Part of a small language model's weights.
Size: 25 layers, width 384, vocabulary 2048, 45M parameters.
Architecture: RMSNorm before each block, rotary positions, no biases in attention or MLP, tied embeddings.
Training: a variant of Muon for these matrices, 5502 steps.
MLP neurons of a small language model. Each row is named by its layer, matrix (gate and up: input weights; down: output weights) and neuron, and shows model dimensions 288-351. Each number is 128 + 32 x the weight over its row's rms, rounded and kept within 0 to 255. A neuron's up and down rows have the sign that makes its largest values positive.
After each neuron's rows, "fires after" lists the tokens most often just before its 100 highest values on Wikipedia text that the model never trained on; "fires before" lists the tokens most often just after its 100 highest values on Wikipedia text that the model never trained on.

L7.gate361 [130 109  57 194 129 103 139 120 109 110 153  97  85 187 112  86 116 154 174 140 115 128 111  63 178 124  86 138 116 118 143 120 144 136  68 138 209 177 145 137 117 119 117 211  84 129 174 123 139 130 155 111 135 165  79 133 160 118 140  98 171 136  73 176]
L7.up361 [133  92 129 170 130 134  75 181 115 174 121 157 145 131  87  91 128 172 131 106  84  70 110 130 168 118 127 161 184  82  99 134 159 199 192 142 164 128 115 110 143 131 115 124 126 121 157 168  98 158 160 113 115  93 145 109 132 133 151 103 176  85 120  45]
L7.down361 [155 162 177 149  95 188 119  75 144 114  96 113 203 116 116 122  84 184 166 132 139 167 108  90 166 115  68 151  96 160 120 135 125  72  94 148  91 109 184  86 139 107 150  96 108 124 120 118 102 185 132 184  99 132 143 108 181 127 171 174 123 157 104  87]
fires after: ".", " F", "\""
fires before: "\n", "th"

L5.gate222 [112  92 112 107 117 144 181  96  89 148 122  97 157 135 107 122 182 145 116 102 132 137 170  97 155 142 118 160  84 141 200 134 189 179  97 145 137 131  96 114 181  99 162 133 130  67 101  98 134 118 118 133 108 127 106  72 172 156 124 121 126 124 103 164]
L5.up222 [ 94 147  76  98 153 102 148 136 153 123 103 163  87 166 145 137 206 168 122 160 134 133 182 135 237 105  87 165 147  87 124  51 117 179 180 143 131 114  73  89 107 125 139 113  78 111 157 144 158  75 151 111 158 126 115 149 159 121 135 109 112 117 111 153]
L5.down222 [101 107  90  63 172 151 141 169 158 125  98 139  78 113 123 131 163 138 190 119  79 118 172 160 208  94  86 205 109 135 151  69  94 180 149 147 145 122 119  84 132  70 172  91  81 139  89 204 120 110 126 136 148 133 125 138 136 147 117 129 101 107  62 157]
fires after: ".", "9", "2", "4"
fires before: " |", "%", ")", "/", "-", " "

L13.gate926 [141 137 122 105 169 115 120 153 173 139 121 154  90 100  69 166 110 138 141  85 178 106 191  96 145  97 110 101  77  90 151 171 178 142 121 142 124  97 142 138 161 130 115  98 120 118 184 124 148 138 119 152 162 138  93 122  93 176 126 128 208 109 160 172]
L13.up926 [153 124 175 174  99 108  69 126 116 163  71 138 197 160 163 139 142 144 183 206  84  71  69  64 166 126 157 132 142 145 147 105 138 144 168 100 118 132 155 120  83 171 114 128 134 160 146 129 133 255 114 142  80 115 154 128 151 107  70 126 179 190 110 143]
L13.down926 [149 132 170 113 148 133 125 126 168 158 121 140 140  72  60 119  93 151 119 113 179  95 197 133 119  67 121 131  86 106 105 125 148 151 103 128 113 111 173  93 159  63 141  95 133  63  97 105 180 137 138 152 143 140  40 121 104 174 144  90 163  75 174 175]
fires after: ".", "\""
fires before: "\n"

L13.gate140 [126  83 127 139 145 119 135 159 152 153 114 109 117 153 117 135 153 182 148 115  87 142 126 106 193 157 229  90 131 165 115 133 129 139 116  82 158 168 166 148 123 177 118 132 165 109 122 201 179 167 149 109 141 132  81 102 124 138 201 165 109 112  54 165]
L13.up140 [174 119 129 138 179 167 131 115  73  55 140 160 148 164  71  83 196 138 106 116 125 128  65 195 103 127 118 168 127 163 116 174 162 107 128 134 134 118 185 132 105 102 159  91 191  97 131  97 110 141 140 137  90 185 165  94  98 138 159  53 135  89 117  96]
L13.down140 [107 112 128 104 132 120 153 138 127  83 125 106 128 115 146 163 142 140 111 112 128 107 124 191 138 141 157 150 188  92 109 166 112 100 137 104 131  89 180  99 102 129 141 147 181  79 104 101 164 109 159 138  51 155 119 124 149 135 125 159 150  83 121 128]
fires after: "-", "ed", "|", "---|---|---|---|", "|---|---|"
fires before: "-", " by", "s", " the"

L13.gate653 [101 148 147  89 144 127 102 122 168 140 165 146  85 142 149  99 150 102 168 129 132  89 150 116 107 153 155 115 155 155  87 157  85 125  64  95 120 140  93  84  68 124 205 160 127 107 175 148 114 173  82 126 190 132 162 150 144 163 186 178 174 154 138  93]
L13.up653 [112 128 165 149 135 127  95 222 120 157 177  88 100 101  91 124 159 131 149 142 116 120 155 110  88 170 146  78 107 111 106 124  56  96  75  78 102 166 102 107 144 185 143 160 183 129 110 127 100 167 101 123 112  62 161 126 110  97  97 129 136  31 151 146]
L13.down653 [139 106 113  92 168 120  91 118 130  75 111 166 161 156 138 159 146  73 170 124 111 180 166 137 124 167 207 112 126 138 123 143 145 116 203 173 147 130 145 174 113 121 118 132 144 169 161 169 108 125 126 125  90 140 156  80 139 115  75 100 205 128 139 127]
fires after: " =", ")", "ult", "ct", "er", "ina"
fires before: "\n"

L17.gate818 [101 150 113 108 133 102 108 198 137 156 148 138  61 153 108 204 164 179 162 159  83 131 125 148 109 117 144 127 124 128 111 112 114 152 108 121 195 133 166 106 146 101 111 100 124 111 146  88 128 124 157 118 122 132  95 152 123 115 130 126 181 146 211 120]
L17.up818 [192  95 114 127 134 118 134 137 158 165 111 120 118 158 159 116 142 172 171 103 168 140 141 129 119 190 102 130 204 129 132 125 160 165  58 135 107  90 114 166 146 126 170 174 129  78 178 201 121 156 100 116 151 171 129 146 110 102 125 136 194 107 223 134]
L17.down818 [125 220  38 142 158 134 100 138 117 150 178  95 152 144  91  56 106 146 179 158 120 149 130 155  97 127 159 141  94 113 119 159 151 198  67 160  94  64 124 120 133 103 141 166 118  98 105 159 117 122 185  97 156 171 203 112  97  67 110 143 138  98 159 136]
fires after: " |"
fires before: "|", "|---|---|"

L13.gate980 [153 153 111  97 107 144 135 134 143 250  79 131 146 144 126  91 179 144 144 150 151  88 129 135 181 139  63 128  92 134 163 156 128 157 175 129 141 155 144 102 138 132 152 194 114 121 147 103 153 160 127  97 123 123  58  75 108  74  91  90 127 132 131 143]
L13.up980 [150 108 116 114 143 112  92  60 142 208 127 150 174 102 182 100 188 133 133 139  81 127  75 120 130 108 124 144 109 165 158 110 136 158 161  69 163 108 161 121  88 158 170  87 150 132 131  96 123 138 124  85 155 148  74  94 129 131 159  77 161 107 138  60]
L13.down980 [137  84 106  99 155 141 157 125 123 255  75 128 127 111 127 107 112 128  37 137 119 151  88 126 125 134 145  88 196 138  91 170 117 101 147 137 110 101  94  94 134 150 120 167 103 154 122 140 163  33 138 134 131 118  90 105 134 125 121 170 153  81 117 144]
fires after: ".", "\""
fires before: "\n"

L5.gate69 [127 144  87  59  95  60  93 162 131 107  93 167 147 191  95 122 127 137 152 185 132 125  86 210  95 101  95 165 159 145 102 125  83  62 160  88  95 107 114 166 108  99 126  76  92 153 150 156 155 125  93 162 103 144 151 134 179 157 121 111 148 123  93 144]
L5.up69 [196 136 152 133  99 167 141 118  80 140 106 180 139 195 150 140 151 134 101 138 114  91 126 134 153  84  89 158  80 133 123 180 136 185 190 142 119 154  82  98 143 124 132 159 114 169 150 114 132 145 180 146 164  91 157 133 149 145  76  80 102 121 113 162]
L5.down69 [117  94 103 131 121 160 143 163  86 140  87 116 190 120 166 151 136 180 127 148  95 135 177  86 186 119 206  92 173  83 121  75 149  85  79 141 182 125 110  91 122  92 144 123 168 100 148 144 194  60 137 121 107  81 190 139  67 143 115 139  95 111 182 156]
fires after: "."
fires before: " |", "%", " (", "00"

L14.gate738 [106 120 108 110 118 155 116 184 143 152 126 146 148  66 127 156 100 133 132 161 178 145 126  78 147 134 140 116 134 107  90 127 123 182 174 120  80 172 134 120 104  88 109 119 133 120 133 107 164 143  90 135 153  83 132 151  77 128 139 146 148 123 147 111]
L14.up738 [ 92 120 115  85 133 124 147 139 194 197 155 176 175 131 130 122  91 101 151 141 182 111 137  74 151  91 139 107 114 124  75 125 117 129 177 115 101 175  87 163 134 124 151 148 136  71 124 109 166 170  88 118 171  99  95 150  92 141 134 170 123 107 166 117]
L14.down738 [163 124 149 144 153  99 100 120 133 255 110 176 103 213 111 168  78  99 121 157 176 107 162 123  92  87 149 124  48 131 116  88 128  49 167 132 105 155 138 121 171 100 139 153 117 118 107 103 142  91  93 136 107 144 111 154 104  99 131 168 131  82 145 173]
fires after: "\n", ".", ";", ");"
fires before: " ", "\n", "---|---|---|---|", "-", " 1"

L21.gate18 [ 67 190 133 154 105 159 174 187 160 202 155 181 142 118  90 118 151  86 113 153  70 167 127 195 100 125  91  99 123  83 152  58 168 158 161 163 191 119 124  54 120 101 166  81  90  94  97 157 132 101  79 122 115 131 141  98 139 113 149  95 130 110 143 135]
L21.up18 [156 103  96  81 143 143 218 211 193 143 154 148 133 127 132 136 155  78  56  53 153 161 193  59 164 110 141 138 168 106  83 108 112 121 158 139 134 111 100 114 140 163 155 136 140 117  86 126 128 202  99  87 181 121 116 179 140 134 164 101 100 136  82 114]
L21.down18 [178 116  56  93 159  43 113  73  57 108 140 147 135 146 149 128 165 152  86 141  99 104 152 143 155 180 162  88 112 178 177 166  96 135 201 109 137 107  81 138 122 128 116 191  86 133 115 143  96 112  96 120 123 106 114 135 127 167  77 103 108 154 140 151]
fires after: " the", " U", "|", "-", ",", " |"
fires before: "S", " |", ":", ".", "K", " States"

L5.gate265 [201 119  55 105 118 127 179 149 121 151 143 178  42 104  83 142 109 206 132 134 164 145 118 106 168 117 179 118  60 115  96 129  77 104 113 178 125 120 130  96 125 138 109 172 103 122 195 117 135 149 102 166  72 108 131 171 111 181 127  98 178 155  66 107]
L5.up265 [117 124 171 105 137 156 139 104 134  83 106 162 105 126 241  83  83 144 155 255 163 169 100 146 104 108 123  60 122  91 182 132 137 104 129 118 177 150 118 113 156  96 101 110 120  80  88 112 154 133 194 134 120 136  66 190 184 111 135 125  90 114 129 143]
L5.down265 [127 121 159 127 118 180 153 125 138 213 103 155 119 121 215 107  99 105 178 255 174 157  95 144 131  95 129  79 120 113 204 131 148 106 120 119 142 126 130 114 160  79  93 124 129  94  81 112 160 111 147 121 108 156  99 157 143 123 103  88 101  75 168 142]
fires after: " |"
fires before: "|", "\n", "-"

L7.gate967 [162 118 112 161 128  97  79 129 173 197 118 161 121 106 193 118 103 131  84 119 164 147 170 115 162  87 157 198 172 133 125  72 166 165 146 149 129 137 132  89 145  95 162 152 106 112 110 163 106  92 102 126 107 115 110  51 151 145 161 146 184 104 125 126]
L7.up967 [152 144 108 105 146 111 126 117 122 143 154 112 155 115  64 143 117 180  85 100 167  98 136 115 145 148  75 157 100 111 154  84 153 175 155 120 179 129 117 135 130 131 136  81 126 209 200 132  90 156 165 155 179 151 130 157 204 125  99  97 102 129 154 109]
L7.down967 [140 117 129 149 143 133 114 175 140 249 106 142 134 100 158 123 170 148 126 152 174 135 174 112  81  87 118 201 173 135 104 102 169 191 159 169 159  98 111  74 156  82 188 131 147 126 125 148  85  86 124 116  86 113 105  74 160 164 152 127 200 108 162 128]
fires after: ".", "\""
fires before: "\n", " The"

L19.gate972 [139 158 164 138 142 160 135 143 100 118 120 123 119 102 114 164 155 122 131  98 136  93 134 152  97 115 131 152 136  75 125 140 109 122  85 115 112 160 129 131 177 153 151 138 178 102 151 128 141 123  86 117 129 176  88  99 131 162 125 142 156 142 121  99]
L19.up972 [123 128 138 164 129 114  95 117 146 114 188 125 132 154 140 138 147 133 156 133 150  86  59 161 108 102  66  84 114  88 127 125  88 134 112 128 121 139 124 133 159 100 166  95 151 116 107 122 128  69 123  89 152 154 118 126 133 138 163 152 162 170  67 131]
L19.down972 [ 87 100 183  86 165 139 102 160 120 118 168 125 101  93  93 157 173 119 155  83 135 159  63 161 164 102 136  53 130 114 151  86 102 148 104 125 126 110 143  55 144 157 161 143 157 138 119  95 121  69  89  86 122 147 131 119 118 130 185 187 192  80  86 165]
fires after: " |", "|", ",", ".", ":"
fires before: ".", " |", "1", "2", ",", "3"

L14.gate641 [117  49 104 158 134 151 149 176 122 139 186 125 114 120 109 178 171 168  62 127 121 130 118 186 197  77 127  97 154 155 118 188  90 172 121 101  23  90 172 137 104 119 129 138 159  96 138 170 171 197 137 158 104 117  96 149 147 125 136 136 182  93 145 156]
L14.up641 [ 83 111 132 207 106 153 124 165  99 144  89 107  99 110 130 175 119 133  97 109 130 153 104 171 220 128  94 113  81 123 126 117 136 155 159 138 112  66 116 139 148 204 162 116 150 119 196 216  92 174 166 153 111 110   9 163 149 150 152 132 142 139 121  97]
L14.down641 [131  79 111 178 163 210  80  98  69 212 168  83 129 151 100 113 104 127 115 115 119 160 156 160 137 120 102 149  81 125 148  84  92 123 143 122 145 135 106 132 123 147 174  97 136 123 158 198  67 233 109 138 137 140 105 131 165 144 102 128 143  72 100 141]
fires after: ":", ".", "-", "==", "---|---|---|---|"
fires before: "\n", "-", "/", "."

L19.gate967 [ 77 151 139 146 144 152 145 125 103 159 118 116 149 130 159 146 159 122  93  55 177 105 119 121  95 165 112 155 130 112 163 141 139 113  44 153 165  87 141 167 108  46 102 154 105 137 175  36 137 125 149 153  76  98 153 117 178 119 199 102 135 171 115 183]
L19.up967 [108 154 124 120 139  89 158 229 111 117 119 164 118 103 154 170 165  87  85 129 137 155 179 167 139 131 129 164 126  50 111 155  98 106 105 198 125 161  85 149  59 115 139 145 114 135 159 137 111  65 105 206 116 119 117 132 118 127 165  63 129 158 124 117]
L19.down967 [112 125 195 122 191 172 137 107 130 146 152 117 160 158 175 141 145  91 167 143  95 129  95 181 120 148  83 138  47  74 163 152 158 119  92 200 144 121 175 121 181 113 131 167 156  99 158 111 121 107 128 118 135 182  98 173 184 161 177 122 116  90  95 113]
fires after: "F", " A", "-", " E", " |"
fires before: "P", "S", "A", "G", " A", " U"

L21.gate60 [112  85 174 166 110 120  86  91 117 132 130  89 100 165 107 114 114 156 117 112 116 103 189 135 135 163 172 141 123 159 190  97 154 120 139  88 130 134 113 134  90 139 140 102 138 108  74 128 190 134 150 120 105 127 129 149  95 111  78  90 130  93 175 122]
L21.up60 [145 102  77  90 174  71  52 120 143 178 206 141 186 141 126 125 115 144 131 119  95 186 116 118  98  98  94 155 106 131 137  86 155 181  70 116  95 104 129 100  87 227 126 118 148  37 147 181 144 159 100 146 113 144 141 118 148 116  90  83 160 114 212  84]
L21.down60 [133 110 125 112 101 180 117 115 126 246 158  60 145 188 155 142 135  96 114 160  88 133 156 131 132 178 119  91 120 133 136  93 126 175 122  72 127 189 153 170 118 130  64  72  69 167 103 192 163 117 119 115 146 188 154 136 101 132 105  76  97  91 132 170]
fires after: "\n", "==", "ra", " ==", " |"
fires before: "|", "\n", "===", "-", "The", "{"

L21.gate970 [147 137 142 119  99 176 161 143 170 138 142 172 156 143  77 178 162 166 156 122 141 121 132 108 113 133 131  67  83 154 163 142 104 120  86 147 164 145  84  91  75 122  85  81 100 158 169  79 136 115  97 112 100 146 138 157 138 135 125 136 157  87 120 189]
L21.up970 [133 220 170 121 125 165  85 111  90 128 116 105 149 207 148 123 106 170 167 190 191 111 139 188 104 127 145  62 180 160 146 125  69 153 152  77 194 144 111 142 133  98 135 124 133 179  81  83 174 124 137 123  85 161 183 127 140 117 129 149 156 170 135 126]
L21.down970 [144 126 156 148 107  55 129 127  82 141 120 129 138 121 175  89 117 161 171  94 134 123  99 182 172 137 162 113  77  95 144 132 107 197 107 132  86  76  99 112 103 120 143 126 165 103 100 116 145 140 115 122 181  92  99 138 109  97 128 138 193 130 146 144]
fires after: " |", " Li", "ro", "er", "li", "s"
fires before: "an", "ary", " |", "ia", "ar"

L21.gate628 [162 165 184 133  84 125 138 112  85 149 135 210 150 193 105 146  90 137 113 141 121 145 126 118 174 122 190  89 142 150 127 148 145 156 131 128 131 131 134 138  97 159  53 180 116 110 116 189 132 149 123 137 129 112 111  53 174 112 184 135 163 152 139 173]
L21.up628 [139 107 111  91 186 168 140 147 134 134 152 148 112 130 130 130 152 130 114  86 104 145 142 134 117 160 105 164 118  72 117 124 120 100 124 104  80 100  91 126 114 110 127 106 101 116 114 171 122  51  82 122  70  83 118 173 173 157 194 131 106  42 158 126]
L21.down628 [136 115 166 176  65 106 154 163 101  92 137  92 108 113 100 139  84 109 129 144 180 108  90 120 136 171 202 130 156 148 193 186  85 106 143 127 177 153 139 142 132 101 121  92  74 141  94 125  92 186 129 109 147 161 149  67 112 120  66 172 151 224 129 134]
fires after: " A", " |", ",", " C", " S", " E"
fires before: "S", "G", "x", "N", " States"

L13.gate181 [179  87 101 154 157 175  73 122 123 198 101  88 191 126  87 173  89 171 126 158 129 123 155 104  87 131 131  87 160 159 128 100 124 139 156 128 111 143 132 136 137 140 128 112 111 136 152 146 106 121 130 134 163 146 107  98 135 101 133 124 182 154 124 125]
L13.up181 [ 83 110 163 125 154 148  81 181 141 191 170  99 237 132 124 117 104 128 111 131 132 141 105 127 104 124  62 101 109 150 138  93 159 173  92 154 137 108 136 125 116 180  89  87  99 106 202 120 149 183 111  91  73 132  98  90  82  98 132 127 214 128 149 114]
L13.down181 [142 132  93  83 158 177 101  64 138 255 196  80 152 164 169 137 194 119 102 202 152 103 116 133 133 140 112 114 140 135 164 179 127 155 110 147 111 135 102 135  70 138 156 179 133 140 154 153 111  99  93  86  98 156 170 131 137  60  82  74  98 155 158 109]
fires after: "."
fires before: "\n"

L14.gate128 [ 86 176 187 112  98 200 119 111 132 123 136 136 117 151 173 157 147  91 139 152 135 128 130 147 118 129 143 141 167 135 150 108  99 132 125 109 149 117 163 103 146 159 184 140 133 135 179 124 178  97  72 130 124 137  50 127 131 152 143 145 136 102  59 164]
L14.up128 [114 151  96 166  91 155 112 134 147 195 184 104 117 136 145 125  93 134 139 161 207  61 160 110  98 186  91 141 143 112 166 145  90 123 121 177 104 133 130 171 135 154  87 143 124 177 132 165 148 163 129  68 116 144  78 106 108  82 134 136 163 128 108  83]
L14.down128 [130  88 119 148 142 122 126  64 184 172 140 155 166 138 183 141 138  97 128  99 115 113 136 146 115 121 168 141 155 132 123 115 124 102 131 126 111 168 131 152 119 202 137 143  87 166 159 109  54 114 122 116 122 124  59  97 130 134 151 161 151  39  41 121]
fires after: " =", "|", "-", " 19", "20", ")"
fires before: "\n", " |", ":", "."

L7.gate91 [150 136 154 150 165  94  64 105 152  98 153 151 138  97 134 133  91 126 107  79 153  92 152 218 131  70 159  93 121  81  85 132 115 154 127 166 141 157  63  76 128 131  95 135 142 139  98  93 124 151 153 135 148 105 112 167 108 140 125 122 118 155 128 142]
L7.up91 [102 112 146 157 140  79  75 115 120 107 185 139 124 102 113  95 165  93 133 104 149  93 130 173 103  73 137  97  96 161 184  89 146 114 127 108 184 107 113 108 140 170 115 172 150 120  51  98 130 131 173  95  65 118 103 140  71 112 103 112 163 100  99 161]
L7.down91 [ 67  89 130 156 138 147  89 172 103  45 188 104 159 130  97  98 153 158 124  95 145 144 115  96 152  82 143 150  63 198 188  78 152  71 130 113 104  85 172 157 132 118 164 169 157  86 107 120 122 126 159 154  49 153 146 118  58 149 114 122 110 134 159 163]
fires after: " ", " |", " 3"
fires before: " |", ".", ",", "–"

L15.gate529 [138 140 142 130 124 150 101 110 146 209 118  99 157 178 150  97 136 108 109 198  86 125 130 138  61  87  94 147 124 180 108  78 144 135 153 172 118 149 129 121  98  85 106  97 163 117 133 161 134 157 119 156 162 108 121 135 162 131 117 119 130 111 134  86]
L15.up529 [140 128  76 105 101 174 118 113  91 196  88 182 184 139  93 196 132 156 128 154 131  95 144 123 139 110  86  96 106 151 161 105 162 129 138 180 131 162 152 128 146 102 146 145 129 117 149 154 115 148  93 168 175 130 117  73 131 174 138 119 135 187 125 127]
L15.down529 [109 119 106 128 120 120 121 100 180 255 128 132 163 124 146  76  86 111  74 110  85 160 168 153 161 103 101 143  86 165  56 138 131 121 188 149 140 127  73 129 127 141 139 118 130  91 122 141 130 158 193 146 138 153 105 147 201 116 108 132 166 108 111 119]
fires after: ".", "\""
fires before: "\n"

L5.gate649 [131 146  89  73  89  99  99 135 176  98 109 129 139 145 146 116 185 150  89 141 157 109 169 125 142  94 123 182 146 158 136 102 116 175 179 107  77 141 156 104  81 109 120 147 109 158 118 127 138  82 107 190 182 119 158 128 173 130  97  81 117 151 144 156]
L5.up649 [ 96 145 106 110 141  95 171 151 125  89  93 134 110 176 138 129 153 154  92 169 103 113 167 104 128 145 115 169 132 137 112 114 202 172 123  97 135 111 140 133  77 113 122 108 136 124 136 105 116  85 118 161 191 148 160 132 156 133 116 130 149 206 144 162]
L5.down649 [130 142  84 114 134 122 169 211 167  91  74 115  97 137  97  78 135 115  83 191 123 115 155  72 149 129 126 226  77 134 150 114 164 170 112 149 109 120 110 128 104  86 146 204 144 104 108 117 178  95 150 153 152  92 183 161 186 169 114 133  55 121  91 177]
fires after: ".", "s", "%"
fires before: "%", ")", " (", " |", " mi"

L15.gate623 [101 145 127 149 125 147 102  77 133 255 118 149 111 107 173 111 116 141 113 155  78 161 119 171 137 162 152 129 119 133 159 145 126 161 131 112  98 220 100 101 101 152 130 119 153 114 210 146  66  53 178  91 164 136 106 108 145 108 129 131  55 162  89 147]
L15.up623 [147  78 135 134 109 127 116 160 154 255 105 170 175 143  70 175 135 226 107 131 113 118  61 129 160  82 151  89 116 108 149 124  99 137 162 149 157 105 162  86 135 101 141 114 172 145 125 110 146 197 104 178  99 138 114 104 127 113  63 121  84 183 136  96]
L15.down623 [158 121 135 159 143 184 101 160 122 255 129  95 179 163 129 140 125 154 121 151 107 127 148 149  83 157  96 143 110 141 139 147 146 130 185 153 124  86 176  88 107 136 182  94  87  78 138 184 135 150 147 124 155 129 103  89 154 122 131 124 142  67 126 112]
fires after: ".", "\""
fires before: "\n"

L15.gate809 [173 126  72  84  57 161 109 214 119 222  93 177 125 131 149  99  95 129 166 180 112 117 135  93 121 154 102 120 108 153 115 114 133 158 116 165 100 132  79  97 122 171 122 120 122  75 128 135 132 132 116  95 154 103 128  90 130 103 121 154 113 121 194 102]
L15.up809 [171 111  57 139 175 168  65 179 150 220  79 100 165 142 104 108 154 165  87 162 158 173  39 142 140 136  76 108 165 126 115  90 129 124 109 119 174 101 181 160 136 144 101 161 133 130 180 100 144  66 107 148  80 158  67  95 169  99 106 134 132 130 142 177]
L15.down809 [142 109 154 147 115  89 104 150 170 255  92 140 150 132 104  90 116 117 167 121 105  97 124 104 133 116 143 104  77 129 153 118  94 177 178 141 177 178 144  94 115 105 141 102 141 118 121 118 115 121 132 126 117  80 194  93 111 152 130 144 102 180 123 122]
fires after: ".", "\"", " number"
fires before: "\n"

L19.gate543 [131 103 108 137  77  99 227 139 117 129 146 130 120 183 148 159 124 156  29 107 146 112 135 103 167 114  94 176 146 138 115 134 106 112 128 149 160 108 159 131 133 122 117 143 154 114  92 113 180 113  96 135  86  83 159  94 127  92 166 172 149 127 111  91]
L19.up543 [150 102 129 134 144 100 101 120 181  71 134 103 125  81  99  71 126 214 123  99 164 115 137  83 131 111 158 113  95 131 166 108 187 125  79 145 129 162 182 111 130 111 177 123 179 106 148 143 130 120 188 114 110 145 141  94 186 123  56  77  86  95 131 146]
L19.down543 [190 146 156 127 153 154 112 104 152 166 161 115 101 117 138 136 102 115  95 160 138 124 103 111 149 155 102 132 142 121  96 131 157 109 191  94  98 160 122 108 117 131 198 157 114 165 139 118 100 158 215 136  96 192 110 103 154 121 155  88 143 142 145 140]
fires after: " C", "c", " c", " St"
fires before: "s", "at", "z", "e", "che"

L15.gate372 [163 118 142 128 137 137 120 134 134 158 124 176 143 117 173 161 164  75 176 129 143 182 154 180 136  85 118 124 113  94 127 141 141 111  47 111  99 131 188 111  80 116 105 164 115 140 129 147 175 179 110  89 147 131 121 157  74 100 176 170 141 133  80 208]
L15.up372 [119  89 167  91 101 113 127 117  77 110  98 178  80 144 125 144 194 131 149 136  52  65 128 140 157  84 157 128 151 161 102 162 183 111  89 171 110  77 159 135 150 127 168  75 134 122 155 113 154  79 190 170 102  92 117 195 166 182  99 138 127 101 154  98]
L15.down372 [160 129 120  99 161 139  87 140 110 109 123 117 132 121 119 106 124  57  97 108 126 146 149 150 154 115  88 129 107  99 191 175 142 166 144 110 185 162 172 132  83  85 168 162 152  99 155 104 200  98 141 139 123 129 139 171 159 127 164 103 123 116 144 143]
fires after: "-", "\n", "|", "|---|---|", "---|---|---|---|"
fires before: "-", "|"

L13.gate348 [ 50  67 100  92  69 111 121  89 191 157 124 149 158 150 107 191 104 128  83 157 138 101  95 116 145 151 184 164 115 108 117 118 102 172 126  98 157 168 151 118 141  79 103 111 164 136 124 194 120 138 131 121 123 154  87 160 124  86 192  96 159  65 158 127]
L13.up348 [106 149 171  93 154 156 158 129 105 117 135 125 147 149 107 134  98 164 143 107 146  91  94 131  41 162 134 126 116 124 179 157 127 178  67 171  42 113 124 184 111 145 124 164 119 122 116 159 153 120 119 124 133 132 109 166  85 109 159 118 160 135  98 101]
L13.down348 [111 149 143 131 127 133 151 126 122  92 101 141 155 119 139 116 185 140  95 160  42 150 143 136 121 128 139  97  85  92 135 131 112 114  99 115  96  82 136 165 100 114 165 115 147 125 134 157 112 167 158 104 171 126  88 120 111 181 199 143 120 113 118 124]
fires after: " |", "---|---|---|---|", "|---|---|", "ne"
fires before: "|", "t", " |", "|---|---|"

L5.gate620 [179 175 164  96 116 127 130 110 136  94 122 126 121 160  81 127 113 173 133 125 123  64  54 174 126  90 118 124 143 101 140 140 122 103  85 154 173 157 121  89 125 165 126 102 100 140 171 100 155 135 135  86 128 107 177 138 180  67 109  63 106 123  88 180]
L5.up620 [115 152 153 132 157  84 124 104 107 120 143 115 140 147  99 141 120 110 121 137  75 129 153 136 132  95 171 148 172 138 152 148  93 179 123 170 147  97  82 171 121  96 115 126 162 190 140  64 128 108 118 136  73 119 147 185 173 102 101  96 144 153 119 135]
L5.down620 [135 157 118 104 131  74  99 116  77 111 136 117 164 125 131 117 119 139  46 135 125 159 139  71 110 161 168 140 140 140 162 158  98 145 139  65 156 124 119 139 153 152 151 162 142 156  62 107 129  85  96 159  80 134 159 224 143 161 115 118 168 134 163 123]
fires after: " |", " (", " −"
fires before: " |", ")", ".", "–"